config.yaml
d_model: 256
n_head: 6
d_mlp: 704
norm_eps: 1e-05
bias: "qkv"
init: "normal"
init_std_qkv: 0.0384
init_std_o: 0.0
init_std_up: 0.0384
beta1: 0.95
lr_head: 0.00612
grad_clip: 1.0
decay_shape: "linear"
MLP neurons of a small language model. Each row is named by its layer, matrix (gate and up: input weights; down: output weights) and neuron, and shows model dimensions 96-223. Each number is 128 + 32 x the weight over its row's rms, rounded and kept within 0 to 255. Numbers have three digits each. A neuron's up and down rows have the sign that makes its largest values positive.
After each neuron's rows, "fires on" lists the tokens most often at its 100 highest values on Wikipedia text that the model never trained on. A number after a token or word is its count.

L2.gate642:118123062108153066127109123151102104120177135107108175077079123149135145141099103198160108099166181110090128170155125095158152125115163186151150134170096180107105103089173090095067089175163112111085113142123119087143134042089115157077138089155200125131144078135155128107124185109134131110098178156155121140089104126106156157153086115142130136109152140139136136159164094130145104114134
L2.up642:119083111190100163139150142113104134140122165095080119121114087130144109111125064142170111123114131123136125146145093120115098092135112126183087146151142099186133158108109120085185082118078105153136132064057122166120140128110123098095169112153157177131127101132130097171148131118120178157170189134089082098111152203093115149184152134154121159135112123079073123129114093123103115046098
L2.down642:156137143117119127157122113202098160162066140093116130135146140114096105079136134184102131090121159125120110096076105090160169096108132161175135109178192125121124136101172133115082128191121170138126077157135131120182129133085108116145164133068192112155155137140175085117157072165152140135152140098072100105181090130062103133142136121141061141113151170146122145110134126159135150075157
fires on: "eb" 21, " Best" 17, "is" 14, "est" 12, "red" 6, "an" 4

L2.gate656:165137113076115116082143186144108144172151127104041162137207108104145085109108158153143082137143091129170092104168088131111117143120158116138080129135109105152129197110136115162134157083155141146107165095108159175165094103132120190105153151101154135174125094144052177162100196096173189150141083119161159132096192116028131111129116183149098116105114104166152124098124084061102163138141
L2.up656:169164165103153138139074168085110132116146174172088135126162169136128101137071167079095051144100075085196112136119105127128105140122161100106144157091129184123091166099129139177133161169191142090056159144138138127071183183081091151130145086141173143194154166116084156119120111112100195138121169183152082114162140145071081140126101141190115140130107138118191137131113162196143125101148
L2.down656:082129082108128096140195100154111094035116124171097166174129124119157134173156114136117162198164186107111179166125113094129125127078171104170106153152176135154162073113110124152182110138118082150166165104086142173137170105108217144138158152055099142173104125212105100113105146127121063114155074130117166125137130102155156115090120109137106105154132105161099128074060115132152120107110
fires on: "s" 17, "om" 14, "il" 10, "el" 6, "le" 6, "if" 5

L2.gate364:144066171137124099093154099102086157138188167118116125157152106167163116143184134095162150092134104137099208144115137100105131146107121103122113207099136115134175122173082089060167201135170157154113135132144099099130120114112181129107099174075128082062157117100193159165103101155088092138107130072152150101141101067105071129168161164130180069139122162151117091116125139145130129135133
L2.up364:133105131112121136048196160115070141141164125117149137181093147091117122102179117126116169120085132177148049159141104147083079095074102118127159111128110126125132155102111156135045137066124101135136128106140159211133161144167133151107129181136151123145102172177144146116152098104146180155105145077147061178156114152148081051101157102143108096116115130133138097088124149089155098085181
L2.down364:130138071125113159121138107153154176074097105091094167117141116063145133118148127118119124098138139112113184131153119132064108124167140148133159086056089102103126167102159121179135106118182135132136147162129138110151177149110140117099182131115168141246119078180107118138090178160109128164035111128144135087151157084171202188149112130090111106152150139105076113100139146117139074101027
fires on: "on" 47, "o" 13, "os" 7, "elf" 5, "e" 4, "es" 4

L2.gate267:137095110094160125080079053188087146091185139109169138110111078218153118141093094127153109076107145076106140156128116156139111139132096147134088120097142068040110134106113101097194123147068179109144178128154099140074091167157108121128130140058163133071147191185157129113093068174139113101112139129141106135161127108184137116121091128106177174146123148098138122104105108089186084182188
L2.up267:088108149079075123136116092067156138165166138091137077127111181168126091105125086097176099126113069102195143178178052133157116145161137103122134124101099140114107105122113066180130118133130112120140180099151068189160109116173091131171102155132132147134131192130061075129099151130151186118063125128087105166152093153074089101088133141133158133138077091128127145130131139108174163161192
L2.down267:138113105150147188062140147110110162127126089094184179096122097143102166172121138121174138130104126113149090126178198161127170130195053100122180162097139135129141077072131165074145147125100128127137172127103108066161118097091121111129122134163148113113101131181109102156128146157085149200106133162199174086092140192120156138101160098121114191107193092160171156158108168146161115082083
fires on: "h" 36, "ch" 18, "and" 6, "el" 5, "en" 4, "ill" 4

L2.gate88:131165125148124117115094144147149062067097107182086084097134090099127111176151142147057138132140089169180165127143134152067118091145073157127183144082115121144160156189125126147096077150178127082139099141088091145092105178149091119162159067089195078116167150137173146101143107138131150122186135104170122130105101173135196113043134105144154157085071156143105079157121152133134152126117
L2.up88:135175158184133131124162125161155141095160150118143173173131197095101100066116060137092096130168145098197074143115198153085076140132165078105134108171119136092086123124147100123139138118164143117079164084179128095159150173114144129154142159092153122164063135099103138077085135151120147092137139102104098139096067189135146101185159057143095155087116147149139096154154091142119109087160
L2.down88:130108146109097147124169105112155134126128144133172126079085114156115175177051112112102103175132129200121151120129135071092141160070091135139131126157176106132106126148126119158055104157090120129123137160138115177126120106106137088108096196055107102164120155123127131105080143199116133103162126125166090123154090140096106123118069172096142077129062092095130101214193088114088092147089
fires on: "-" 14, "ic" 12, "it" 12, "v" 11, "iv" 6, "x" 5

L2.gate294:157146095184160155174131115160106134121130108077161122176137191178080090150164155155099075194151144130097146100142143133144121083144150125131129140182157166102113123134132115128142149156164101137130071106139079124148119165132132164096125104129156177103185080092158098114142096146077091205157117094188141086075060119083155132078103119157094124165076120120089142171157150126082094082116
L2.up294:130179116174098140122122112074136137121119088092141103106122131205104138037138163125106130061118146112163134164141070198133140069189179093162144120141085118110112155131155119184111123113082182133111147074134108179142130128097092183139126111099145145132104116094151146105096140146073148157112127154114103131102102129132186109118142088146189096089148190099093146187168203110106124115153
L2.down294:126098132173111156057160180097066158120145174109149104162169091176161175125134095214147102117156184174160088097122145126172158070136130120106128088142115173033156128112125079129108127127149128079114141117103083143180124103169128146106097123093132135109085140110184075092101165067141118233126139107130115086119135225115118108116126096156110099137099119112096136133118104120136125155072
fires on: "-" 66, "'" 9, "ission" 9, "r" 6, "A" 4

L2.gate561:136127163060169159105184135170126093196138079098194084147137138102124110087085179123165167167134093094181150106158168169109134155176194100124119105117050117079052144121133073163092084097142193135127108142130123187182142080113087165117136098045185141113145127100193089074086151180084170150114160127086112119162144097092123096122153088131101142088154090131121086137137161127150165153161
L2.up561:184155108093074092110111123110094105150135161131081140153091154146126114188134210064073141110168156108157130087130134159115165135103185108105162125134149128117100147149100067175077135178082187101160072123140069142112169155098138159144122128110074135099132129140130079108157112188106110169126156149113112113165181104170105113128142092115102119152107139130101115125092093075144125120121
L2.down561:120136110139133189187150108139142124134111123105106132139071123150116168108069167102095155156160146076165178106120126137151161165129131121145122102139164205139175138153129184101121090114106140154219130092179131175118075081164095104147184172120094135097087104158164130085101073120083165161135119140134080127112123129150176106076162103150172080128122170107111124155112076115111165122166
fires on: "in" 19, "-" 14, "ri" 11, "her" 10, "ent" 8, "ic" 5

L2.gate482:120121151088069131092200153103160141094116099133110133127189165174094137103131145160117131096093097147152151150152088088153143149113089090142159182158168125060083138115118200158124118211195152128054126119125177104134151151106120189199097130172140095199111139104143129139186163167155118145098181134093082108183161128150149152161133067083155103130133095169101143123114077163153148170123
L2.up482:154124163130123141156129174094144119091144121152103123120149140092106091091118146099129140117137126074155158150132166212153178085096141136125144093127174110060126187110113065105145099181111099095121120136112125137145125107146127093191158077175122112196119139112171090130080142183139180112164123193165146181130082142193116137178120112079182154162143162081147077061131106183152090122124
L2.down482:098131123087106138164166205119148162139186169151114132065142209153135107139084139149094188101157097157160174201132174142138175121137138141127206122160168114080097056135169140152144135119173159099128142086060121123136114126207125157159131122156155132155167157090143113155144084109107132076221137127178137135128118154139093078086187132146111116107087171111159073152147101151081106135137
fires on: "," 45, "ig" 10, "ud" 7, "act" 6

L2.gate96:098116140155097103075166110092168138099096191139139113161126103133103072108151127075189157144078083156153096158162096107086061189156176152167123159154060063098119072088185114125121152072148096045112162088148179128158082239124158145126116173172115169057100123135133153142107162153106107143128103134142091101116105102127129060208146186081116155101135168136081146096118105105086162139112
L2.up96:138176099170095131117072103163124149125143104054174201097168132120031108148154151102168128160139169115151090070152141149143115146168127127170130088061138159130145188108111127125137184101132148045095119101135156138176144101123154077120147154151138082113086168113133166091175127052134123163151103130144094139147166156159121134149161132116100149109093153143100127145229137140135122102146
L2.down96:123134104021151179095140144102106141121175119121162097150113139067180149125118103136092093093121109091107125119070059074118115146099145165140074115159173112097173078145105161161110167121201139198116135146139153088116183125146149174149152154138112143125084143135161119074109184108122165151114104151107150111091118084103087132135135094168059138125146095114163153140160196117115103070155
fires on: "°" 17, "ens" 11, " S" 10, "}" 8, "anc" 7, "n" 6

L2.gate344:142109090162147092106123187145131180093119119112148161173172183139127084084150115127148081137107104106144075142110134095166056111185108109138147187163109177141107135177211116155183132123113132153059095135170097108077101141157156112093116157108122091160167136182141102122078136164094148086144105080112128137095160134167124175123131140181131125169095141091185108074098135027127082088146
L2.up344:176153124088107157097077147073132131083179116124134120082150112114133150129104123113180093080145144088084098152141091115126080084124118160154066121118104149114096146084176150142141117098124187138211104133166110111111122120108067150111155112183066117110087133144189160139075097132117159133105113122120122122124167109097157082139138129186151089148096179139118138119101196126137120167125
L2.down344:138091125133125110074141162094101135122106151131071144115114169123172119191105106111149113094110167135142165118143112125075112130104151110139122163130140141145152178140189081097078107120106080122067131135073093105140174136150124099111130106180111115157150139134111138112162086214152144168150182108119179115144107160192119168134086134169128179137113152196097146148105126138123080088163
fires on: "le" 15, "or" 15, "it" 12, "are" 8, "en" 7, "t" 7

L2.gate334:185161153089064095138126081123171116130151171052065071132172145128130124086177154099112176163169097121102154138096214116147149158133119118121112137144177142211148137105174094142166111090097163129153130142139070092146088097166149170134165069114147088110149114111150136123149123136133120157119087122072178132119083132134108152143181182146175135153146105130115135119124050174181128156108
L2.up334:083190142161166123109121098127141192173098116134124128173095109101128180119150130115095086203145134098090104132179120132146166138149156119117183069134084183099109120140156032191117093138149124077144086108112073079077098142162127157101184112184159137137185182140121153175120129129137182123125072097164169116148099096122087140107082169182139156165090101162137123153063143150132133089173
L2.down334:148152122128125162107184122080114156112142103117080102159132109142122105134121107121092089166103095119122131108157157107182088186066171110061175084167143101167132128099116188150103144146156174085160134143090130100050107127149153151142105134153101085104170125094088220161148121125132129135099041134156142157132131149147121107116046213145167171120124122112103166079038119199153061177117
fires on: "w" 19, "v" 18, "min" 10, "ro" 8, "we" 6, "c" 6

L2.gate243:104071147121150101162133074124116177100141177077145165097112131165153140157109130160153158075116155202194116118152109147124158156087138100146099156091122052121130139143120155087078086101189110139162197152161108114121139161154142147182065097086150097081076156137112119062126058161160128152127139093129107140135108143170139091156112185151150152104076106163174133175132146134175122153144
L2.up243:103156116071117161170143184112121137119124192121161111102110117128116150138148147106167161151134142108170072144156142106139146136072178145140109236107171118132099100132108117135076094110168086177141140143108133148153115122099102102094069111150118080111069094104112064045133125097140152117097106172145157118124155101088133086097116121093096075132181098087193170150086131147151104109099
L2.down243:119139208128091067099131133138099181107118149148162092110118133111109138088128173125131134095126135142081108173174149182168181109114106093101174133080114125121093101170131076126117119064153112149218184118126122104069108160125104071124082172108154124127120088149122176124205147130147113140093120122151129152102160092124152148096156128105119120141134129137161101159111170076175138122123
fires on: "h" 19, "el" 13, "ar" 13, "oll" 11, " h" 10, "her" 7

L2.gate594:215163144087143119066110152144098137180135096117125144122131169155150154167105057178155143154164128128145137183059132130097119136097092077166139135117095139202083151163102069108103104090155174078151128135114128165126109113106138120080067123120123041098103133085134118090149142148115116142110170135162166124130134108094197127143129084156175127111157077135105101109137077074106112158162
L2.up594:102148102094125091140166169157142118162189111126113151164119156103174107139180093147102103118142137127071130124105153111172144118080121129125122100101085049136132134153138103122135125185143216166099091094195131107163108110163107143111141130162145114109164150144158131177114087093093098108122106071138127140142091191123097088135161067151112084095134106114156173098146091126134120108094
L2.down594:173113125143061105126121153132146141145105122110125130125099156149106107119149186107155112139147112157159142119111106174231115164128140127126141135163041100041094080126169128134155128068197127208087152147118099122094117147118139113085158158159154096122101189088156072125110134091112132167136169086102127131154147160117079129189092153123151093158162115120181094119121124082136151102185
fires on: "u" 37, "in" 14, "ri" 12, "enn" 5, "a" 4, "ure" 4

L2.gate418:112145116157132150117091156103133119172115169120123114115134194144097163149216096145163133103135210123061124136154124167096121092123110123150164156164146177135165165199091121110125087106113081105158149082046072137170103099114116160140098119073161139094094133150123069107119137192116129126132124154170147098172111178163150148091144121174134048100156075122087128191148152120141151106134
L2.up418:072171121085181152141133143102153119196111182087121074119126107122100126083188080161128118121153136072124116141154102123133151170137133113153167106104171152137087116138069113154050074062063166087134170165134093139159123144108146156130115108100124137148098130135171136126118145171163112138160100204163151082085085141122122102072160084167151053082135126136187133146137100120115167160145
L2.down418:138194147179066118099138135037100138108110126137164137147153096158137198138181032141107118124088164105068138117141162167063090097102108155159125116139161095143098235136125141169085167090145069102124095150135137128113127083098178086158164139105079097140145118146098042138115102166086146130113094168100087124107161180116156135098144170109075091129109135118090125158153151124117108135135
fires on: "-" 87, "/" 7, "–" 6

L2.gate352:156108138102087086106158166127127119104111028081175129128062109165138092092121118076169170192100059123170114149157071120138147142146120191140135201094139160145139088116155156138083154158072124132123164126173144113106128110138116127096131168097155095181076130066130151143109116143149119145075098098160120035088166092103067140143130124131151208095071147149159132098092120110170134123081
L2.up352:105080137153155116128103189124133134179152119114148137133113125148172159134114075159124205129107178089116187162113175116100155079135121172134170123167140158169152072135138102122144157099058090114110187095100128132096111155102155098133166120098111160204063131148156113126129147155125085117099092125156175127141101151124097101154107110166146171088180179104165119105200091189101094122114
L2.down352:158141142139150130119154148094152169131094108151191100116124101130161154144143093083155116144129075134123134196144106138134113150168095069125134112113187177087126140132160123133172071089119153161168151135099142033092106155141087128133167137146112175119145087094141106089153141131130156095114142081062082104094131121123123152157118138093110192107126189180166135095100124064108111176133
fires on: "it" 33, "h" 13, "ah" 12, "end" 7, "ish" 6

L2.gate475:101147114159098167058052080126087096183127124119179143117170110149145093133122128108125083136136148115069182143126130135081072186097126113018097095162167129135097172101102159168097145163134168092119160099120099114154123161176132127093098101095164100071149148174102153209109126158121116142110172149143076138084153117177101137109129134112103144080138144127086087142152131113104120161199
L2.up475:108094064155137131086062154100112136110136100154160137127083061155088154106116110128129119095149098078045150036126090067135197115138145134090157084102118144178137107149101197196143105130087079189110129120143125132124174168154144119172160149115116123199130091145122057144086165130051173123096190139136153147134170125125150132123152107123134117106150137124101151089082116180142157071104
L2.down475:134162181184097151082158091155150139125086183158098083127138176080171061132115094159139081125123104100161104099129119148154140166154140074089175126095182080133112092106120118127073102110157136176111133127163178127153066128118157100154172192139130141091124118072157165098125130174160134123126098096162133154155143151181098081087116103176141092155103132129202177116160131103117104184154
fires on: "ob" 17, "et" 10, "at" 7, "u" 6, "p" 6, "ell" 6

L2.gate470:123097113173146117141100103111150107146131117139136135147197150045112131073124114146092112068140123122045127103106012137129162155115092139163173125140177161067134147124097202152158037126138139128132110118181130113171143087122160152150159178126170142161164145132167123103141111105148111175126128092158069136163136180143130111171169128152089091136163126131124130121121117116111134140141
L2.up470:112113154098094133104117099121133203144123065112152142123185092134121152167129124095168095110117110137162134076079126162130175139105165112150194144137079087137100129177167161120078154103094103100107182129185099140114062152144137185165122122049119142099094135166119086128133160117213129123146166199192176155164132195153139126149096107126147166143139090079110120132128105180149136141145
L2.down470:126083093159079142150122161069117111124132147118092142128111103109109168090124142107131117130163134140113121092136109097106108202090104102119106165076118159184134146156148129118116181127107084162110174085167152119140126119131145058133096150137147151192106077108116194147195099107094149132087144063122178105103126178129092128051151103122158126128107182130160163171134128106135127109129
fires on: "iss" 20, "l" 11, "–" 10, "iv" 8, "p" 5

L2.gate6:155159109143123105116143108114129071109148153121148126068190163116100108144128067123137101132152153035128179149174103100129168111157121140102102095119121147146106138079133099104077141153125101055118126090110120127121071149105120174121112107117101142147115108095160138134057083132160115154135138150162111121139119148087137104106071125126134111082153077131049156133130065136150118143124
L2.up6:122132108146109123160134209129089174132149240146107136150172169155146178082154143134166051198139155110206141162152115170109129107106140102141127140131108159108110181130153118091164108072149141173109096163133109096160136119128079139142157144146151114166150073128099126106099178164128176118142150102103115171111162127130168100089092085134117133121147134078161185187181074123110155112129
L2.down6:180138188132167163120059123140142134138165146134122118197152157095113109109122142105106116145089087131101127092095090091151116130139168069124132150116103092108115158149137177155147065153069165144112084144054104129129128091147102134144198152151086122081080172102132159102154115105097194092080111130166169114090130090144092132085053108138088077169081078114171121110120159127110139129095
fires on: "p" 13, "le" 10, "el" 9, "her" 8, "ile" 8, "ough" 7

L2.gate13:091178135144018157134148108156149178108144122113088116125146081138102167157137103135171125186074104164122149136132090106132167174122075121116169114158148126112162112148192112168110133187139141152116102087144082136135123086166135191125155080149165131129149108124083059125134163106124179085106112109139143163138179132124107063131186148072151096171153112084042074113111132132124166141138
L2.up13:089129132149110118177168131133124056158135117098148081173122159174058135121081066087158156100144122139113161138137108141180140153087087142148110152136153105142142077087143169101154174154148094149169100109137110138131113076171124167189129145116135137071164106131146136095067131146175172142139127165160147116162142119164119173138148119087177082076168136148132180111115099148133163150055
L2.down13:167139178113133115196143158123092177083075136086113150087116155099130153131100121082095142151136230113129114175144184114121110126151138100147121147158122140171101141154125149148078090172116143158069152160152128212117165096126148181146179166110145174135143137140113171150153091158068099060159123151074156116131060146132136110079102073101087125134093137140073128102088105193132141140099
fires on: "oup" 15, "av" 9, "an" 8, "lev" 7, "ess" 6, "ord" 6

L2.gate99:135063112079152160171126147153113118146071122188111134090090131138097140126126099176138146062119076169156097166189127213156123158126142137115109115141117180110098165123110166125105100164130130102072125106102128164107149081194109134122123153183196153116109159107120107139186145145148197107184111200163106155163147089160131107142111069152113091131152127091106148162116116118050110145116
L2.up99:150103113156164147093139170166128137172082144169128156123084163101100162088125029149150167100122101136150177181146168160147077119136134170124142138120126148090152145103121092154134137156126091121085075058105133125134148136174114164114135073185161133124146105127129145173124085102170166121159079159157157162161119078119133134136136101143114118146121138186163134174119135096126094130126
L2.down99:130150094133077144165150084108087128127118229194079088100085097131132129066108099124112188107142133132113117131136115183170091114204151109140098148140095148124103150088080156124063126177162080130166139192099121146190105123194099114116149163166143129106129167139129142130197155121135090144155125088145148124097149134161112113154116086173119161181132094134079083132065131123102131164148
fires on: "ud" 21, "hy" 13, "ure" 12, "ig" 8, "ang" 8, "av" 5

L2.gate563:124066168083086118123133147187100170152107137117144140109132116117123115158193130105136142180140126176086137117191126105140086084110120194175144085212136176132120142117129176115111161129170163122133156184168155157045097114143176178124127188157133152182138173109078184160142099116127120137195065133066111095114098121121109134082114107095140099152143162143166136137135179141155139079155
L2.up563:113151122112099165153140094187144147127171139179170122169107147082133081154149155173090136134065117104093120174131120155145129146150159100184153123161161077090142154197157049152128078080127169095105086099118096184083117089131154153127107136151135112160114175097132117118118114135186062092161124131115148102154095116115116141138140127118125086129083095137097115104142108121106153097107
L2.down563:112124122105163133144099159092122137162091139134160125034108169193115164131149169050127075140095106141117103132185111055157140076068155130187132088103132076198142128132194123161090149123124135124108118141141152112113149119138112119155162132120087149104069105087146163085132150126093108145132118087131116072155129129119093099109158113104129117167158148085109043085124044151105133099104
fires on: "ation" 10, "ile" 9, "acing" 9, "ement" 8, "ess" 8, "ology" 8

L2.gate375:114124095107142146147108131118131162176132158089149183087204133128086153128123148108099147146125083099157157135196103115099147146085126156155168098113092127134092117057101101161160139135155093152144143146126158177092138151163165164165120104091112187044125160156069105134185169080126155134119086125100097097126135082128070118163196172158185120153091113155131168209091150146076125076117
L2.up375:183151128152147097130109126116119125148089144124162075123149113098156179125126154108144161149149138146130152117129144123046139123118146125102086131130119118177149113106123095126083090125088104120101114051116127150074133144064135117084102146111113141085213024127164164153147144095132124138039128111126120110118115118137124182097065128125165179156130075168162090145117142124167091117131
L2.down375:106126097116165076147203096129118163143144131074164138133135090111118096077108090084125169180139105149168129095117133171124118078140186156154138091175136133173108110144112082134100159161107113134145090120147155118077141153121182128161094134151108061081173178126113132114160104161094127100189152108094081120124196111169111096137098199089098133128117126134100070169106083155087150158146
fires on: "===" 51, "==" 39, "====" 8

L2.gate218:093096090080176104133158148105083232122145114149116113146141139140123092145097116140150136154164078137172132126187116116099140157118082216079114142148143113171135094131110081106065119123156162093128144176146116153082121090100138167129090174139144151144139120140069104092080140137138109112115089071128116146151134111074080131090135142154191121149119099091165086153173104127132153109139
L2.up218:109139095113119094147102117106175131085104137147110117125128119143123218105117102191121118125147113114097109097144189133141119155133102083089116143132141152150118164133124132088068122156189096140084111125140131114124173113106096144111145085119106122036135148092159141087144142141127082091135132069121064131142083143149080090097067136064072094114089181117186105182167151088110129154094
L2.down218:099166163111067109141182082127106068155130096115141159109198151134114200147161141115145087170148125153168154143143119071141185113131121124100119121201120176148179186111107112143079156144044120158149132089073136180102115132080109083173065111112082097084104124099119136204095159094149079150104107123146155121167075170130136153087181112123099120182145106126107064111098121054090103100188
fires on: "ect" 24, "te" 14, "ar" 12, "ach" 11, "ut" 8

L2.gate312:136169142170068139155177090148101106143130163150105177084126114156108149155178107120114128153173124103163125090123142090166135133109128100096112164140191125140053130191144105121136129185105139126080117132093114131119139119059056136136159082144162151116127169146094085163111181117091122144092113194156181161141147132185105144122108132057137108146114139164118109155132168060159148127104
L2.up312:105142146046114177125121150149072149116144136118117182145119120105119181165132105124190128093132161132082166061153135102096191107138155120155117173156155147144113074084151060091133179114110074099112138114135165125073105160112124157131103179156095116161141128176095201094084130175126156142098145127171115109116127125191214135137163129124098137144130118142148138135130143101197169188142
L2.down312:149136193170124109182098146149089107101172102167126136141113079132146185106077115099133073119180180163133150123126154116078193111119124184141126070122128134179085194133176124074089116093108118113122158130157096184133175165114127157140124126097183167183080107152125105107140142146144139067100128116074179121128105146159096108108157141156112080157117116148106107099163122145137132144141
fires on: "ac" 21, "as" 13, "x" 10, "b" 7, "ass" 6

L2.gate56:131195138108071117117095115092102056121071125077124110165090159108175074142126185168145123173180092116134176104174120077101000163173153141118185149126100181153126120150131130132150168196129144109069157113168127177105115094127119165110129091130114127072124115145124092108150114096146126109186108192097102100103160157129160130141094112102155086104166133104120123094104061077107118138102
L2.up56:159111075106117179114113112124170146138147166157075177129171086146140078126147099137086155066117160093114077167135134156193117136080102091111132175123180048095117149120134124151080117142154129125169137145118120116103148106122153184131117076151145047122129098120206124091099139149094103130180111102128093155109103113164154145183117156126150179176144101119116166178142208116187123148151
L2.down56:093139125129128150116137135128106133178106168064137149133101088138144091175099120130126141103171187180137136182130109201098083111133112126095145111091152091138168146126109098143136101212135144103074122099098138174152138097124138144158102098103152066072120141163123109170128085151109074137134168125116133213127131135161168134133069115144175150147101158119158087152153150158089130121085
fires on: "en" 41, "er" 18, "le" 8, "un" 7, "ot" 5, "ri" 5

L2.gate601:123105088169144087080082118104122082099137096133104100150073119145149105160105144167152124067076133154109148108183085112139103141117084100105103161130100144076065132127111126133126159160104142139141136137132070208154127117103140104093135140184134140144101099127155106130181123105081149140140163098101168080154140165113057118084156088146097100138145121102149126182104088129095172149145
L2.up601:105133119153120085162118122106110080091129207160132130104091133201140111177105097133148124125113141215153144129097114112109152135094143136145119141151169102082145204115106095113102126162101140128160171129134156102147068158114096090151143142099139150056149084157095060092157131126155130156113108186065095167136107152144097150107131088114153084143100139169052086124147153154093125085128
L2.down601:119122085168157053132139105106159158150129143136125083156132095106119148129108120109040189150109117199125115110113064161101101140117137104153119135096130142119091179074083152159135178145136113106181113127107145124157129176103098085104181116074133107126131113090107109159141088134131180228127101101071136189100156102088093122150095100100123123192087188097064043116127161130091122124122
fires on: "L" 56, "'" 14, "l" 7, "E" 5, "W" 4, " up" 4

L2.gate58:053135113060175105104121150104195118099138121124082081077060076176141101064105160121088118139114092060143121111136172123176153147160150104139107108069093171127139140170151181115139110125135213131075142162185111102088133106162102104143135137111114092048118145078118116176163149121127132120148155126177174161119129132108103128123112079098104141119154148078157138112096156078120143146116
L2.up58:077124158140119072077154121128109090124184183115146150131198111078160191093092160098078128140159081131093105139085103152087150170099137148109127160164156080135157184096111123114119108097119158187149124097152178105099173068159100098123112124142140129127159146149118166091132123105111106132116129124119122087195148090109159176166074148114117088153114142136161155115080102153128096127102
L2.down58:092141101098191152131147131108134149124135149077104089104085064145157145080111114165082106058141141137127126139097175197157084135115187185146135117101134144103177078122168158138117115134060159129126173142082105124081142110107065164140156135143114107033163160140143162152179122091093122100130121142142141115155109081134131128151113116104112138158175198165151145105124186143095144117137
fires on: "th" 39, "nd" 12, "rd" 11, "h" 9, "ted" 8, "st" 5

L2.gate174:207146112158145107165100117147131131163147102087142119130127132189185182142123157167177171146105141087119152132105130148113080108078150119087182137140144139130169118158131151161053153233108110122078136121134118093171148091123123127203121166105171147059087154033121135138107068147090083178105081174120196134112130096140126161109100130142156124138150117116109145099129104098209108089070
L2.up174:175134109108138138150114130193108165128127137140139096147134119165149210075155134128146202142105144123097145045120146132127142113072130153144142142149175161112109092127123174079114132190086139108100142144163116088138157121097122185195118166109127148028129151091137102137118142130124093089088103135152118127161107099083070189139145137163176129120138118082014148072104135087214094158109
L2.down174:087092129126137168204201114066126159178157139136125150097175199098125169175125082134072124143163126141149153145080176130113025100144073124109119125118142137128177114199153128108090170132143150119163145158121109132050126127123083077153174154080110126148120196081113129129100087154085151055182106132171158133099154111095163096151071137115131202126117139150170097146100151144124097187143
fires on: "ter" 18, "-" 18, "ay" 15, "igh" 6, "ey" 6, "ear" 5

L2.gate97:144102111168167209125088165118090122145130172112132157177191152199110089114180196162071148142153132087076098145125106083114119088144143200168103160074133191111107061170156097137139130127107073105110184127179099142131137139098121103115115123118145213109092143145161094128138122083100145141070182140156138108127127160142098152109116103158151125151125166123064116167179073178141059098066
L2.up97:105109187130181119088143128071161102141103157136064115161110089104127155076095129135183101094206159122072110140148131151091148118156160146124134100103133163152125105061162155148083150099104121116125170105083160112113130126118083100120137126151142137151101177085146154168162183103133147105116184096086137057094113170091115154129143155137107137135176184142092151050139172153181123098125
L2.down97:136046120155152140140157130070113107115123126179102070118156099096218108095075134123131162129157111091114117127122146112086105097126142079132145162106101139176136068153101068086104079108079167177170177143083137118125180124118127099124102128148168116123070116143142116117122163132158142134111080091169102131172168116116127136103170106124116122155133142067096142149132122110119173079119
fires on: "em" 45, "le" 16, "our" 8, "re" 7

L2.gate395:119119151099126089081113113135154122104072152118166141108169120100112102137163198157155098094122155121079145082112092160049123072098116100111137128157111145110133151167111155172093155110133093178117121130086141143098094082158143143150109149072088177165150173127085059156106169044073114118107112094152099070019118107133146108126115122174076149085147128129096141192123122078161088127108
L2.up395:088155161119118140155116129181129149123117085143162154159116104204090128220133136071136108158173091136082172149106109114056099202164152130158129158114169168083112133102086137123125091118156176093113138181070142141115145130101126092116147137133104151091144165078179108114150120108169155152120152125142156090107095121091126118104156137089144190127187172067115118121113171129116114098142
L2.down395:157058173174117152114121159121136163180133118158067125064176096171143118147148174162086114147134179103105138177185128124084087173111088136141156110080098148131095070116176107117140142105109108123148112143192134088116135197178185115114147120163118168119132138109101143119140111122101134138136109099145096132136117131112133192120140138170068160149118137106114067107151167209138138161094
fires on: "0" 20, "5" 11, " million" 8, "amil" 7, "4" 7, "s" 6

L2.gate124:135127095108129076122059113149113106122071121132123133101119122139190067163208181190098164110150122125161167130114144085107146108142106119127091135146088157147137176091159115147154054140065109065123102150188124134138211150164084114179177136161085172164132100116156121178109109155095135104082095121142116130138142096064128068193087119095106099145158107149092059117105084156112149109125
L2.up124:100175109101140115132081090155140118069139135128131103142147133140102152095131133128157100134123120130133112121181187174121135124138138117123140101137152161124149143129097180174105090138074046166054079150115126146157145155102091123102155117129043126179116137132087153117129129222198106110168153078096145077100167139148114159205106131073097060106112121101133131158126107135107125097138
L2.down124:145161126118124151159137082142132072111158153149157152112092104115130075171130151123157119169082148162180143145141104122091149108095111154101111085099091218105125086118153112159116129097125143133112161139227183060124130100085144136171126122178121109161127146100158180166174080113076163154124132122145128147175139093145132101127169109058135090111130153146079128100145054133127140120121
fires on: " law" 21, "ics" 14, "ark" 14, "aw" 10, "ature" 8

L2.gate241:138118162178091113133051069125145096090105184170101126066163167102112128117114116141173126111096077102109132083103143155054137114125132129094119124132151135105107131129160119171038149115124103165141159070125185142069089103101104164127110137186099152092127084095151107104111115143124147184081122141092155163112171160144175096152160137127113125138092116156095132062068107113210098094132
L2.up241:167050080094081172189114103145155119115121179164117158106066147120150156084157180185156154069078138135153114124123123097063133112133102072164153130120207157115169075101088164132101104065144100171205120100086101103108138153057144109162091120057142149135134125103090142092126143119103093186136122070123201187137153197205098134122126102130090121132087169107124110117131142129149069139119
L2.down241:098064154129112107136125168117098106131166135143085137113131114152150134159085126108104150174116117145141120128099100118086121171198058143114130132092090140129107085100133096130089140141174140110083118090110128146098129151096113104146160154158160149129128129177094137107165087134134135176129110085114108179072062114209124107161108170163075120118086157141097094071065149061133095127144
fires on: " an" 29, " An" 18, "t" 10, "an" 9, " Reg" 5, " Ed" 5